config.yaml
vocab_size: 8192
positions: "rope"
rope_theta: 10000.0
init: "trunc"
init_std_down: 0.0495
schedule: "wsd"
MLP neurons of a small language model. Each row is named by its layer, matrix (gate and up: input weights) and neuron, and shows model dimensions 64-191. Each number is 128 + 32 x the weight over its row's rms, rounded and kept within 0 to 255. A neuron's up and down rows have the sign that makes its largest values positive.
Before each neuron's rows, "fires after" lists the tokens most often just before its 100 highest values on Wikipedia text that the model never trained on.

fires after: "\n\n", "\n", ".", " Year", " Title"
L7.gate239 [128  96  53 109  99 141 121 153 121 160  91 135 115 134 142 164 123 126 133 127 129  97 133 118 168 118 103 172 199 106 102 121  64 140 106 114 152 104 152 140 162 168 108 147 178 118 151 163 166 122 108 151 102  53 152 159 133 102 122  97 132 123 148 144 112  68 168  63 155 148 101  77  75 206  87 140 185 148 173 127 163 140  83 133 132 148 190  97  81 139 145 136 135 131 151 164 111 140 188 156 116 110 161 157  78  97 154 153 108 130 131 131 184 122 178  86 202 137 184  69 140  60 103 135 174 148 160 142]
L7.up239 [143 151 115  92 129 109 147  84 144  83 135 139 159 165 145 138 120 161  59 154 111 157 186  25 134  96 199 137 130 114 154  69 120  50 127 133 154 135 115 142  84 164 188  49 122 117 107 122 125 146  84 106 122 117 108 127 115  63 135 130 162 122 108 107 129 158 173 164 165 149 182 166 121  97  86 120 124  91 129  75 111  92  91 167 155 104 154 139  91 184 134 162 145 116 169  66 107 145 158 135 121 156  93 137 139 128  87 121  76 114 130 154  82 151 182 170 142 123 109 135  90  76 114 131 134  65 166 159]

fires after: " in", " of", " In", " for", " to", " at"
L10.gate406 [194 128 129 112 169 102  80 154 133 185 130  88  90  94 145 146 183 107  97 155 109  92  84  74 169 139  74  97  89  99 103 108 116  82  95 171  99 145 178  87 108 118 112 146 148 101 124 115  90  77 101 133 184  90 157  97 130 128 107 161 137 159 190 150  96 127  93 134 101 165 125  93  93 117 115  97 143  45 158 101 155 133 137 165 154  96 146 164 118  71  94 122 146 129 139 141 101 188  97 141  96  83  95 142 142 136 139 158 105 132 147 123 139 132 172  84 129 150  85 148  96 153 157 139  90 120 146 144]
L10.up406 [198 163 169  97  93 125 152 157 135 169 115 150  95 159 105 128 165 143 149 116  55 105 113 151 138 142 165 178 160 171  73 146 136 133 112 161 189 112 153 152 153  95 160  48 142 131 159  86 146 109 148  76  98 144 136 107 127 113 137 189 111 124 153 146 128 203 131 110 120  76 187 147  90 145 189 197 136 106 118 147 132 118 163 141 118 144 108 120 136 103 130 119 144 157 103 145 110 162 169 191  92 119 106 110 161 153 112  73 118 121 132  55 124  75 127 119 107 221 103 109 104 142 115 143 141 164 134 168]

fires after: "\n", "-", "–", "%", "′"
L10.gate61 [108 137 148  93 128 162 109  88  80 112 126  76 119 151 135  87 107 119 148  61 171  96 165 104 119  71  88 145 122 161 118  88  88  75 131 114 218 126 148 133  96 205 127  28 130 120  96  98 148  77 115 136 166 129 150 129 147 121 109 153 145 128  87 137  44  96 154 157 125 169 160 160  97  37 165 108 139 116  91 146 109 105 160 166 161 116  75 120 157  98  98 177 102 137 106 130 138 170 116 111 125 147 169 106 150 107 113 120 161 119 118 139 104 189 125 159 169 121 111  76 120 163 129 148 168  88 112 129]
L10.up61 [173 113  97 114 139  98  84 118 127 114 108 144  77 126  98 101 106 204 121  86  80 117 184 137 108 107 163  82 128 126 105 120 134 119 130  80 119 171 173 139 120 137  86  71 127 174 168 147  97 148 158 102 156 115 156  92 100  68 125 153 117 117 119 166  70 165 164 172 148 118 190 126 183 163 154 177 113 146  98  66 155 176 132 154  80 118  96 128 110 117 111 154 102  64  70 172 128 132 141 162 155 135 133 119  83  98  79 186 158 135 117 143 153  97 136 150 165 145 115 109 122  96 140 116 206 128 144 129]

fires after: "-", "|", ")"
L8.gate434 [ 82 109  63 143  78 162 133  92 100 107 127  86 148 165 132  70 101 143 162  96 111 124 171 122 148 122 117 172 120 143 147  98 127  54 114 109 128 143 171 198  74  99 118 107  76 143 185 108 129 122 133 163 151 113 117  91 121 121 102 121 148 174 115 182  23 137 115 120 120 116 142 116  66 134 119 133 145 138 175 123 163 122 161  64 132 133 104 128 143 186 170 143 177 176 101 126  97 112 101 142 153  69 144 142 145  86 172 108 144 134 141 179  83 158 141 145 139 128 145 133 144 172 200 112 114 135 145 151]
L8.up434 [117 147 144 120 125  47  99 145 110  94 130 111 110 125 105 156 169 130 106 114 116 117 155 142 121 161 121 195 160 147 111 127 144 142 149 133 116 229 140 216 198 135 117  85 135 145 130 146 117 157  88 146 131 180 136 111 147 102 134 158 129 148 109 125 124 178 132 104 147 167 201 194 132 105 153 150 151  93 117  60 206 121  93 125 117  77  97 168 116 151 150  80  94 189 118 164  55 123 134 135 138 122 154 148 115 123 114 139 155 140 168 179 129 131 148 123 161 144 126 117 129  65 109  63 123 112 105  78]

fires after: ".", "-", "\n\n", "'", ",", " ("
L10.gate191 [107 142 111 146  86 200 128 112 154 131 146  85  87 144  84 155 119 153 122  83 155 148 141 127 126 202 102 112 164 172  96 122 199 109 111 142 140 173 152 105 112 142 170 109  68 128  49 136  66 161 164 125  95 126 150  97 122 139 172 184 145 122 133  76  99  86  98 209 122 155 108 125 116 143 148 167 147 117 144 134 109 109 169 125  99 103 125  88 173 112 137 105 147  83 172 132 156 182 131 115 131 110 133 190 150 131  89  77 178 123 111 183 120 166 111 156 152  81 127 148  76 146 128  90 131 108 141 104]
L10.up191 [163 101 128 135 102  64  60 108 151 153 116 194  70 155 179 156 131 126 122 133 101 133 136 159 154 132 115 110  73 131 110 159 154  86  67 122 185 174 158 182 165  83  90 132 135 160 173  90 134 129 146 129 150 154 125 149 125 119 101  92 173 119 127 128 160 105 134 116 136 173 144 175 102 102 144 135 192 146 141  76  93  64  70  77 117 110  86  93  79 180 105 114 106 201 120 125 122 154 113 182 120 142 141 152 132 150 143 123 117 118 181 110  79 144 121 142 102  82 136 128 134 104 147 117 122  98 143 138]

fires after: " The", "'", ".", "The", " the"
L4.gate68 [100 112 114 177 170 155  89 135 138 117 215 177 121 141 109 146 145  97 176 103 161 141 167 106 175 117  62 210 139  99 122 118 127 128 116 123 171 133 111 135 164 132  63 141 119 133 157 155 126  94 150 133 148  83 146 159 153 127 121  94 136 104  97  92 153 145 102 101 129 144  88 182 146 112  79 130  67 127 128  64  77  93 108  95 147 114 110 100 154 115 149 135 104 131 182 131 172 108 157 171 119 102 175 186 107 130  96 134 121 166 109  85 148 118 107 103 160  26 157 161 146 114 119 159 213 128 166 143]
L4.up68 [143 142 242 120 117 131 113 119 132  94 149  86  91 190 107 135 118  69 102 117 151 108 110 159 163 161  89 148 120 140 107  71 149 133 154  86 131 135 107  72 146  86 173  85 121 126 153 176  94 153 120 181 141  93  99 165 155 146 119 117 199  63 119 125 145 116 140 208 105 126 127 142 153 100 140 149 134 173 126 151  88 143 150 147 173 110 172 140 168 157 121 185 148 119 155 134 158  77 114 100 146 130  83 161 126 123  69 149  90  86  99 155 147 124  67 117 132  96 170  93 141  87 133 163  69 140 126  81]

fires after: "=", "\n", "\n\n", " daughter", ".", ","
L9.gate263 [153  83 175  63 127 150 118 155 129 125  74 116 104 109 139 196 129 143 128 149  77  82 166 135 170 104  85 180 147 215  85  78 112  94 160  71 141 112 141 140 158 149 111 193 181  78  98  80 162 117  54 123 114 141 134 135 120  85 157 113 142  80 132 129 127  85 131 108 125 178 127 144  88  97 137  94 141 139 150  90 100 167 119 118  95 112 148 164 137 104  98 126 150 159 133 136 151 150 136 157 142 103 173 148 135 193  84  87 203 116  93 202 112 134 138 158 186 159  98 187  84 102 111 161 125 141 107 131]
L9.up263 [150  95 137  89  56  95  76 125 124 150  85 144 133 119  69 128 175 171 152  91 138  81  91 120 142  87 133 143 176 188 140 155 102 104 154 173 193  80 136 107 134 122 134 154 196 119 123  95  89 133 118 130 108  99 114 136 134 134 168 143 134  49 105 203 151 132 116 156 129  84 124 106 133  71  85 121 140 109 129 131  64 105 109 130 145 103 128 133 152  98 129 140 105 151 133 172  93 150 161 152 159 151 157 108 170 155  81 140 206 133 174 128  93 137 168 119 110  90  96 156 163  93 122  92 112 140 139 118]

fires after: " at", " as", " to", " At", " ne", " from"
L7.gate326 [146 125 100 157 116 207  66 147 163 139  78  66  81  85 113 124 133 158 136 165 172 138 110  74 116 171  79 122 115 130 189 104  93 196 130 168 123  91 176 133 107 164 129 168 164 121 142 108 106 128  92 114 143 132 124 128 181 147 150 155  99 225  99 116 160  90 133 124  76 114 119  85 134 128 175 101 140 100 179 142 195 161 174 139 159 136 117 166 100 147 130  80 135 130 146  65 139  91 135  98 148 173 108 103 137 119 121 110 144 150 130 156 111 150  94 130  96 122 102 141 141 166 150  84 137 130 152 158]
L7.up326 [137 118  86 117 138 109 140  86  94 163 146  86 113  60 134 191 132 120 133 180  92 138  90 179 161 171  72 130 103 119 113 113 124 200 218 149 192 101 235  91 143 170 167 146 141  72 191 119 163 125  92 128 116 164 149 124  99  72 155 146 112 137 106 121 170 169 132 115  84 151  90 135 114 137 126 182  88 167 140 149 169 165 163 157  94 106 107 212 154 123 136 136 133 168 142 110 147 110 188 122 162 101 134 111 128 173 122 115 132  71 116 134 196 102 153 125 148 118 104 159 121 190 110 144 138 204 107 144]

fires after: " of", " in", " to", " with"
L8.gate273 [152  86  98 109 140 169  93 139  97 176 162  74 120 116 153 179  91 153 130  87 125 154  86 129 135  83 114 176 158 103 131  72 133  99 118  52 137  88 141 148 110 104  86 114 186 126  65 121  86 105 120  98 110 155 183 128 126  97 137 154 127 178 112 105 167 168 101 141 138 111 106 127 114 100 161 134 120 128 128 137 150 117 154 221 140 143 142 133 166 159  87  95 113 118  53 100 159 108 156 109 126  46 142 121 111 105 133 116 118 132 101 112 111 152 160 127 121 172 131 142 105 185 147 104 159 160 125 166]
L8.up273 [129 155 118 155 100 109 159 187 136  99 165  97  96 199 119 103 124  77 191  96 152 102 107 164  98 142 116 102 127 141 173 100 172 128 129 153  99 173 136 110 113  92  92 121 140 134 162 125 109 130  96 136 127 120 170 149 142 161  84 149 218 125 106 123 143 203 137  96 133 119 192  99 138 152  95 135  88 137  98 118 118 176 146 123  84 168 135 110  80  57  87 188 118  88 194 198 154 137 138 129 103  95 117 137 115 121 161 125 139 166 125  97 195 136 123 141 166 139 135 125 174 150 104  70 136 140 138 154]

fires after: " the", " in", " on", " that", " same"
L8.gate5 [152  69 125 142 133 131  99 153 159 101 138 132  51 102  98 197 149 135 169 156 161 140 127 123 121 162 132 151 140 145 139 160  92  81  87 151 141 166 161 114 171 120  44 144 216 115  99 144 145  86 156  96 147 136 161 117 127 156 150 189 140 108 160 127 124 110 112 128  85 116  94  85 143 152 131 163 122 123 192 172 180  75 102  96 171  81 105 121 141 123 180 149 131 158 174 140 132 196 132 164 138 121 107 138  85 129 160 118 143 122 144 107 112  60 198  96 125 168  82  71 141 114 145 142 150 143 109 186]
L8.up5 [ 87  53  89 146 122  82 155 133 119 210 100  94  69 141 146 160 120 135 109 138 142 126 152 115 155 121 160  84 144 149 114 178  91 125 182 139 134  90 184 146  98 146 134 106 166 137 116 117 187 135 104 100 177 151 194 145 116 136 111 145 108 146 104 139 102 123 134  78  94 133  74  99  98 117 152 155  92  52 139 167  83 106  89 107 161 150  88 186 149 149 125 100 101 150  71 118 108 149 133 128 163 108 127 157 132 177 181 147 125 120 159 112 115 108 127  60 135 115 181  77 120 135 119 163 164 146 106 127]

fires after: "\n", " m", "  ", "E", "UN"
L9.gate484 [ 69  66 173  91 165 103 111 134 119 107  75  87 214 138 109 111 121 150 131 142 182 105 149 118 133 125 146 139 168 132 145 112 125 116 117  76  82 116 102  78 172 131 132 131 126  93 104 137 119  43 209 159 114 136  99 107 145 154 161 134 130 166  94 179  99 119 140 124 127 140 130 106 138  94 188  85 172 132 161 119 107 146 115 108 141 117 146  86 117  92  72 108 125 158 106 129 143 178  80  49 137 116 135 157 116 127 157 160 146 138 129 116 107 130  88 153 138  92 142 140  80 185 113 165 183 104 143  70]
L9.up484 [ 86  97 167 117 160 103 124 122 155 186  70 106 192 110 105  95 112 145 119  75 206 125 171 117  69 154 132 115 166 124 118 161 157 167 105 116 135 158 109  95 161 158 147 124  96  43  77 135 122  83 218 157 158 131 158  75 138 118 176 113 114 156 113 182 113 137 129 132 138 143 145 117 180  82 150  91 162 154 120 126 150 132 175 169 129  84 151  74 124 123  94 114 165 129 163 101  88 120 132  94  92 144 146 172 100  82 117 136 174 199 106 102 107 170 126 206 141 116 147 146 109 135 124 173 176 148 104 121]

fires after: ".", "="
L6.gate267 [ 98 130 113 148 126 130 135 137  98 196 155 172 119 137 184 130  92 159  57  72 162 157 113 181  99 105 125  67 130  92  99 103 106 148 118  79 107 138 162 122 127  86  95 111 112  99  89 176 129 111 110 136 118 138 134  99 152 138 125 174 183 125 115 112 162  83 118 171 141 131 155 147 112 135 122 124 111 165 107 149 100  83 154 184 132  66 161 126 127 171 118 167 101 108  99 205 138 154  93 165 131 167 186 210 195 110 168 117 138 139 106 170  93 157 141 147 162 122 116 114 135  40 174 120 122 137 123 130]
L6.up267 [127 130 122 134 146 121  78 123 133 110 187 107 141 119 133 137 165 137  87 139  83  97  85 113 127 135 111 118 184  82 101 125 101 203  68 146 147  83  94 108 119 134  82 186 135 128 175 161 133 125  68 123 101 165 126 109 147 103 163 115 120 122 167  79 124 112 121 167 109 175  91 146 124 139 147 138 120 158 133 112  64 134 145  82 116  96 149 113 146 122 123 155 129  71 154 161 138 139 119  59 113 117 115 185  79 174  88 162 165 125  80 152 105 101 110 112 171 106 115 129 127 103 128 186  97 128  61 172]

fires after: "-", "|", " dec", "."
L5.gate446 [135  81 121  68  89  84 136  77 125  93 176 119 157 115 142 120 105 104 142 104 111 146  91 121 205 140 160 134 180  91 109 132 110  51 130 106  84 130 137 172 113 160 168  86 148 156 164 124 121  91 157 158 120 148 143 154 201  96 120  96 153 171 143 165  69 118 181 152  80  49 147 112 202 136 103  79 128 150 127 110 131 143 134 148 156 136  73 133 175 145 128 190 132 139 185 133  82 133 150 184 134 167 134 182 119 139  96 151 142 140 124 136 140 148 111  98  86 145 122  99 112 139 165 153 163  86  81 120]
L5.up446 [174 134 146 104 117 100 113 159 111  96 170 151 132 132 185 117 162 120 107 175  56  83 140 223 140 120 166 145 142 120 121 157  78 138 151 176 149 115  66 191 131 134 127 160  83 132 128 159 154  73 128 142 199 116 145 126 144 141  74  94 147 106  97 109  45  97 178 126  72 170 154  76 122 145 151 137 118 142 147 130  92 161 125 139 135  58  85 161 143 167 132 115 167 172 131 181 102 111 124 138 155 171  71 126 144  56 139  86 143 133 181 132 112 144 103 118 180 164 121 112  99  61 142 128 162  75 122  91]

fires after: "=", "–", "\n", "E", "W"
L5.gate449 [145 174 171 166 145 190 104 156  63 153 103 120 116 181  46 138 196 167  97 105 113 164 105 176 115 148  92 103 143 144 155  51  88 138 140 126 110 107 130 107 198  82 122  26 135 163 117 131 133  64  93 124 188 148 100  87 151  88 115  78 158 149 106 101 160  84 130 133 155 118 139 129  87 118 119 144 119 142 115 153 124 146 127  48 144  96 128  72  67 170 185 174 172 124 108 163  44 135 106 160 135 117 139 106 160 135 168 147 153 133 150 190 115 134 124 103 123 123 153 125 164 122 161  58 158 174 131 111]
L5.up449 [199 164 115  96  77 113 125 113 134 159 115 214 123 150 122 156 135 110 140  88 152 100  87 169 199 123 122  77 136 122  88 154 182 133 132 148 124  80 119 104 165  66 133 125 149 150 148 133 171 139 106 150 137 161  97 106 120  54 141 119 156 157 176 139 121 115  87  88 161  94  75 108  97 158 147 143 144 130 176 111  69 110 112 138 111  63  95  61 182 148 102 153 142 105  74 155 140 133 110 131 216  68 112 152 121 133  95 105 161  83 112 110 114 150 118 117  91  90 112 124 164 132 117 183 143 180  78  80]

fires after: "\n\n", "\n"
L8.gate332 [ 76 115 155 156 182 102 175 117 126 171 117 127  99 133  88 156 116  90  82 114 217 181 157 106 140 111 132 117 129 150 148 106 122  97  89  89 102 140 153 159 147 127  98 150 185 138 141 114 119  85 122 131 125  87  99 173 117 159 155 164 141 111 122 146 172 128 141 104  97 156 153 109  87 113 147  86  88 118 105 104  88 158 153 112 104 106 159  89 125 167  75 106 120 180 156 153 168 165 159  68 134 102 173  95 106  75 134 125 160  98  57 167 133 135 170 181 108  82 149  87  89 121  37 140 102  65  82 135]
L8.up332 [118 165  84 108 122 173  91  90 107 148 111 145 124  98  86 144 153 156  82  82 178  72 102 128  70 111 124 125 175 134 133  95 151 102 113 173 139 139 142 134 129  98 187  89 159  81 106 147 155 198 156  94 172 125 119 115 119 100  79 107  65 136 111 159 103 140 103 168 125  95 150 102 125 126 103 131 140 115  67 136 107 164 143 183 115 133  95 123 125 112 128 152 139 125 108 167  72 138  86 159  91 175  79  53 181 133  82 144 153 133 101 123 111 190 107 180 119 160 101 171  61  89 169 105  67 127 144 120]

fires after: ".", "=", "\n"
L7.gate296 [111  92 143 127 165 155  98 158 118 174 134 197 146 113 172  97 178 200 160 140 152  95 137 108 166 133 157 161 112  73 125 113  99 112  90  99 126 108 146 123 112 133  92 105 113 190  89 154  69 113 137  95 134 124 104  64 163 161 118 134  59 144  86  65 107 163 143  89  83  51 170 144 124 123 126 158 103 124 135 161 118  73 142  28 123 139  76 101 148 148 165 187 106 121 120 168 106 139 118 113 148 146 141 146  88 133 120  99  80 208 114 122 138 152 167  84 110  56 149 172 162 103 126 107 141 113 151 147]
L7.up296 [127 123 176 103 175 126 111 133 131 119  95 165 123 120 117 142 159 170  98 134  67 108 113 151 160 114 143 166 179  73 174 112 149 130 171 103 138 155 136  86 134  95 137 202 120 138 124 204  99 140 190 128 126 117 118 138  86 111 137 190 191 131 101 121  84 130 146 127 115 121 151 142 122 180 154 160 109 190 127 159  57 109  77  85 123 162 162 116  86  95 151 225 172  98 164 124  83 117  83 173 159 133 137  89 104 158 120 137 123 132 118  76 154 189 143 101 167 111 124 125  88 107 122 160  92 143 132 117]

fires after: "'", " \"", "’"
L5.gate18 [109 120 140 126 184 130  25 174 142 127 118 136 119 138 156 149 136 118 119 178 105 127 165 128 119 112  94 109  93 129 149  90 100  87 126 152 139 128 125 141 105 125  74 132 125 111 137 215  58  57 159 131 143 102 127 125 146 108 128 110 146  83 155  82 123 158 140 119 194 181 117 160 100 156 101 165 137 184  98  41 154 112  93 107  76 106 181 107 166 139  97  72 146 114 146 109 112 149 113 163 105 146 134 129 152 111  88 138 130 164 185  79 174  68 140 132 118  89 142 126 106 150 105 131 122 138  75 145]
L5.up18 [148 124 108 107 176 168 148 174 191 133 123 113 123 138 103 127 136  87 130 129 132 128 128  86 148 150  82 128  93 131 147  72 100 155 138 156 207 115 166 115 110 147 142 113 157 134 147 186 165 130 167 142 165 135 233 153 184 168 144 118 100 109 127 152 157  93 146 115 123 132 114 162 134 120 102 141  63 162 116 117 144 113 164 122 177 121  82 156 202 110 130 174 116 127 191 142 151 145 162 132 161 100 105  78 190 121 149  92  93 166 117 131 145  99 111 155 124  95 101 108 175 137 162 150  96 151 115 111]

fires after: ".", "\n\n", " (", " \"", "\n", "-"
L7.gate113 [169 124 122 120 117 163 125 127 161 132 175 129 126 109 121  82 167  99  92 125 117 136 138 118 147  78 134 133  84 139 158 132 142 109 112 103 140 143 104 161 125 164  80 119 160 172 111 147 108  84 201 180 161 110 133 162 115  84 133 125 147 116 200 123 113 184  96 137 123 125 140 165  43 128 180 126 102 141  97 166  61 116 115 153 105  31 123 117 138 144 138  93 183 147 153 104 156 154 109 173 111 104  84 196 117 135 103 136 131 172 174 125  63 112 146 132 128  93 104  74  89 179 149  93 200 156 135 148]
L7.up113 [121 141 128 104 133 165  96 187 144 124 137 125 129 170 130 178 131 150 108 129 125 135 165 114 164 172 124 121 135 165 147 116 162 116 159 123 135 164 107 129 149 132 178 110 136 144 163 128 141 167 156 151 124 154 148 128  90 189 139  75 153 129 124  81 148 125 153 134  99 136 130 135 128 161 142 165 142 136 223 112  88 147 139 132 104 101 105  91 178 156 176 157 124 161 102 192 149 206  77 123 152 165 191 139 147 150 148 153 152 126 147  74 172  88  97 113 123  99 116 140 129 146 166  95 166  88 115 220]

fires after: "=", "  ", " 2019", "."
L5.gate293 [ 96 139  83 117 129 134 116 139 161  95 138 172 133  89  64 135 172 207 140 118 142 147 134 156 157 136 127 103 123 163 147 164 128 114 127 124 187 134 166 138 155 125  56 124 116  73 171 170 141  94 138 163 185 149 153 126 116 146 105 122 112 116 125 106 136 120 128 177 159 144 168  95  94 103 101 118 143 125 124  95 139 128 123 128  69 136 113 130 100 203 137 156 202 147 151 168 166 137  75 143  35 179  84 200 120 173 123 171 196 173 122 130  77 193  94 137  98 109 148 135  78 106 151 153 137  84 144 165]
L5.up293 [ 97 102 139  68 117 124 144  75 123 102 120 103 114 158 146 158 163 162 130 123 195 104 129 112 114 142 124 117 148 195 170 153  74 125 126  89 149 145 108 143 208 151 132 132 131 125  58  99 121 113 164 128 164 134 130 151 191 157  95 119 173 135 176 102 130 142 151 106  78 110 122 142  88 143 125 139  75  98 167 124  96 123 124 106  94 120  76  89  81 127 111 113 124  81 154  60 103 189  81 179  89 161 103  92  65 129 158 132  59 146 150 139 140 123 109 147 196 131  79 128 109 134  84  51 121 149 136 101]

fires after: "=", "\n\n", "."
L4.gate64 [135  85 148 155  70 139 102 135 122 128 119 117 128 125 131 118 146 158  96 175 118 146 158  77 126 119 128 152 132 167 118 142  91 166  82  97 120 139 153 131 103 142 100 135 127 104  60 142 107 102 107 135 151 145 165 126 152 172 128 172 106 128 177  39 214  98 130 155 129 143  91 166  85 184 125  89 188 185  78  88  82  65 105  82 160 119 140 120 128 197 122 123 104 122  95  96 102 192 144 158  53 118 103 115 136 167 124 140 155 166 144 152 100 199 169 105 144 116 116 144 106 132 220 148  84 112 169 132]
L4.up64 [164 122 123 103 188 113  88 127 132 164 124 150  99 124 127  74 198 162 173 152 162 119 132 119 102 124 144 108 134 131  82 120 126 149 116 106 135 172 109 147 144 151  97  99 105  53 118 100 140 126 143 138 168 168 132 122 127 200 136 149 109 122 125  99 149 129  97  87 191 154 153 146 144 105 169 157 101 139 132 110 111 103 156 149 147  64  94 112 103 178  96 107 130 119  86  75 126 180 110 156  91 162 116 143 147  68 166 128  72 117  62 184 128 132 143 188 110 129 128 220 125  66 112 128 171 131  70  46]

fires after: " |", " in", " to", " of", ","
L10.gate468 [175 123 123 131 117 132 127 116  72 150 113 113  97  91 128  74  98 187 145 153 115 133 152 142 181  95 175 134  67 122 151 126  87 105 139  76 157 114 121 148 217 134 124  73 174 136  95 131 174 103 185  76 151 111 119  57 117  40 125 158  63 151 170 160 138 106  55 127 132 107  97 134  99  90 150  94 116 134 138 161 149 163  86 198 138  54 106 183 133 135 141 133 129 127 137  82 137  99  91 130 127  92 155 108 144 109 158 160  86 107  82  86 124 144 187 105 137 121 134 196 112 186 124 104 166 119 159 184]
L10.up468 [129 170 133 130  84  64 132  82 130 149 150 120 152 127 196 121 159 140  94 108  87  69 128  79 125  46 188  99 131  86 149  73 140 141 175 150 112  78 137 129 139 133 117 123 180 166 105 104 111 151 163 101  95 130 134 127 139 148 146 171 135 130 103 144  70 107  92 180 156 102 139 101 125 186  39 153  55 169 127 145 131 162 104 149 117 116 145 141 131 133  92 147 140 145 143 143 121 108 113  45 152 147 132 112 102 146  73 132 166 142 109 165 145 115  81 129 122 128 134 181 103  76  53  72 169  70 158 172]

fires after: " —", "=", ".", " |", "\n"
L6.gate56 [144 160 154 107 149 144 126 112  79 123 152 138 123  96 122 137 164 107  84 118 116 123 132 242 167  81 115 117 112  88 138  90  96 122  94  95 156 115  58 115 109  89  50 128 136 134 138 164 162 132  82  96 191 162 161 102 126 108 128 149 137 121 123 110 115 180 148 106 130 133 159 157 168 144 183 141 148 157  65 217 111 119 126 153 118 140 150  83 158 164  92 162 133 108 116 171 120 148 103 159 135 111 119 151 170 112 172 148 154 141 128 176 148 118 197 115 124 129  81 164 140  76 124  95 175 168 155  83]
L6.up56 [152 114 105 155 145 145 103 105 128  60 134 128 145 134 195  92 196 134 129 131 141 142 120 141 137 129 101 130 151 115 168 117 177  82 113 147 126  57 159 176 121 179 100 162  91 160 154 157 141 169 165 134 124 111  24 140 119 157  43 182 117 149 168 107 130 107  63 142 129 128 104 170 118 181 136 106  65 189 142 172 111 122 108  88 103 168 135  34 130 122 158 182 199 117 112 103 128 154 117 139 198 143 155 111  96 172 149 135 113 144 147 131 121  98  99 106 103 136  99  60 179 137 152 155 149 217 151 116]

fires after: " (", " \"", "-"
L5.gate460 [133 172  92 130 133  70  78 110 130 140 123 107 122 145 125 135 160 166 106 174 135 167 147 172 123 147  77  79 129 169 120  24 167  89  39 136 106 110 142 147  94  60  97 132  83 144 101 205  92 145 162 150 131  97 163  77 124  78 116 130 131 157 152  89 128 178 153 144 181 162 130 126 138 110  99 123 123 186  73  90 123 104 144 117  60  67 126  83 135 128 127 145 109  98 137 147 107 121 110 161 119 126 100 157 177 157 111 138 139 132 158 117 128 132 164 131 146 141 126 159 121 108 128 135 191  94 137 155]
L5.up460 [161 125 132 102 104 186 121 101 138 167  76 113 115 126  68 207 143  82 170  88  74 111 172 126  59 178 112 149 151 152  60 141 103 101  82 145  79 102 127 174 123  69 167 137 154 176 193 171 171 114 134 121 124 103  68 130 146 122  89  99  95 119 123 132 126 124 138 176 160 186 155  87 175 160 114 112  93  91  90 136 168 113 204 109 126 134 138  62 161 110 116 106 136 151 140 191 129 180 156 177 116 171 163 165 131 154 138 130 145 144 155 132 144  83 168 143 126 150 145 139  71 120 170 141 185  84 140 170]

fires after: ",", " the", " New", " of", " in", " and"
L12.gate72 [ 90 150 140 148  84 121 183 106 110 109  79 170 154  63 154  93 130 119 147 148  56 102 133 120 130  89 178 114  92 130 124 183  88 111 123 111 145 182 195 129 115 146 106 115 138 127 160  98  93 133 109 146 102 130 102 102 136 110 175 165  93 155 106 168 106 114 157  95 111 182 103 124 119 162 213 134 153 166 121 142 166  77 110 124 161 143 117 193 139 105 146 103 136 157  79 158 145 156  93  85 176 115 162 138  94 121 128  79 119 110 111 118 146  90 207  83 117 148 141 113 123 136 105 175 136 120 128  98]
L12.up72 [ 63 168 104 123 149  84 152 144 102 124 132 110 169 100 157 133 111 177 111 156 133  65 125 152 141 135 144 160 164 145 129 202 105 165 161 132 102  90 144 106 210 106 134  91 124 178 121 157 134  92 159 110 131 183 130  65 167  82 130 143  11 163 100 143 100 129 154 122 111 148 157 137 142 135 146 137 121 133 124 169 110 146 136 131 107 166 123 150 151 116 144 161 135 109 113  43 129 152 157 135 147 182 188 118 137 151 191 100 106 124 133  85 112  70 186  77 133 139 163 191 103 114  81 169 139 101 112 172]

fires after: "\n\n"
L8.gate362 [ 76 118 135  78 161  86 116 127 130 106 130 156 114  80  98 150 109  85  78 139 155 147 123 199 128 107 147 119 140 106 104  96 161 165 135 137 125 158 146  72 109 142 140 183 149  80 152 103 107 134 148  87  85 126 144 134 155 118 116 159 158 132 115 155 227 100 117 111 126 102  86 142 150  76 169 128 137 120 141 103 131 185 157 108 110 119 131 178 108 145  99 105 130 189 161 165 163 114 126 165 149  94 141  95  95 125 128 188 111 109 116 117 137 150 166 199  40 102  98  97  48 231 121 145 133 124 100 170]
L8.up362 [103 180  90  91 111 143 159 133 120 173 153 117 157 127 109 122 114  90 114 186 128  89 175 109  90 125 162 157 144 131 137 136 129 130 104  52 108 134 128 120 143 158  60  99 130 145  86 165 119 104 119  83 212 148 113 146 150 130 153  81 178 150 126 107  84 168 143 118 141 160 169 104 110 169  60  85 122 145 107 143 100 105 162 146 106 125  60 138 164 142 102 171  88 104 129 113 170 144 149 114 144 133 120 136 129 158  88 187 157 166 131 148 108 127  95 148 166 128 114 142 103 114 109 158 129 183 105  55]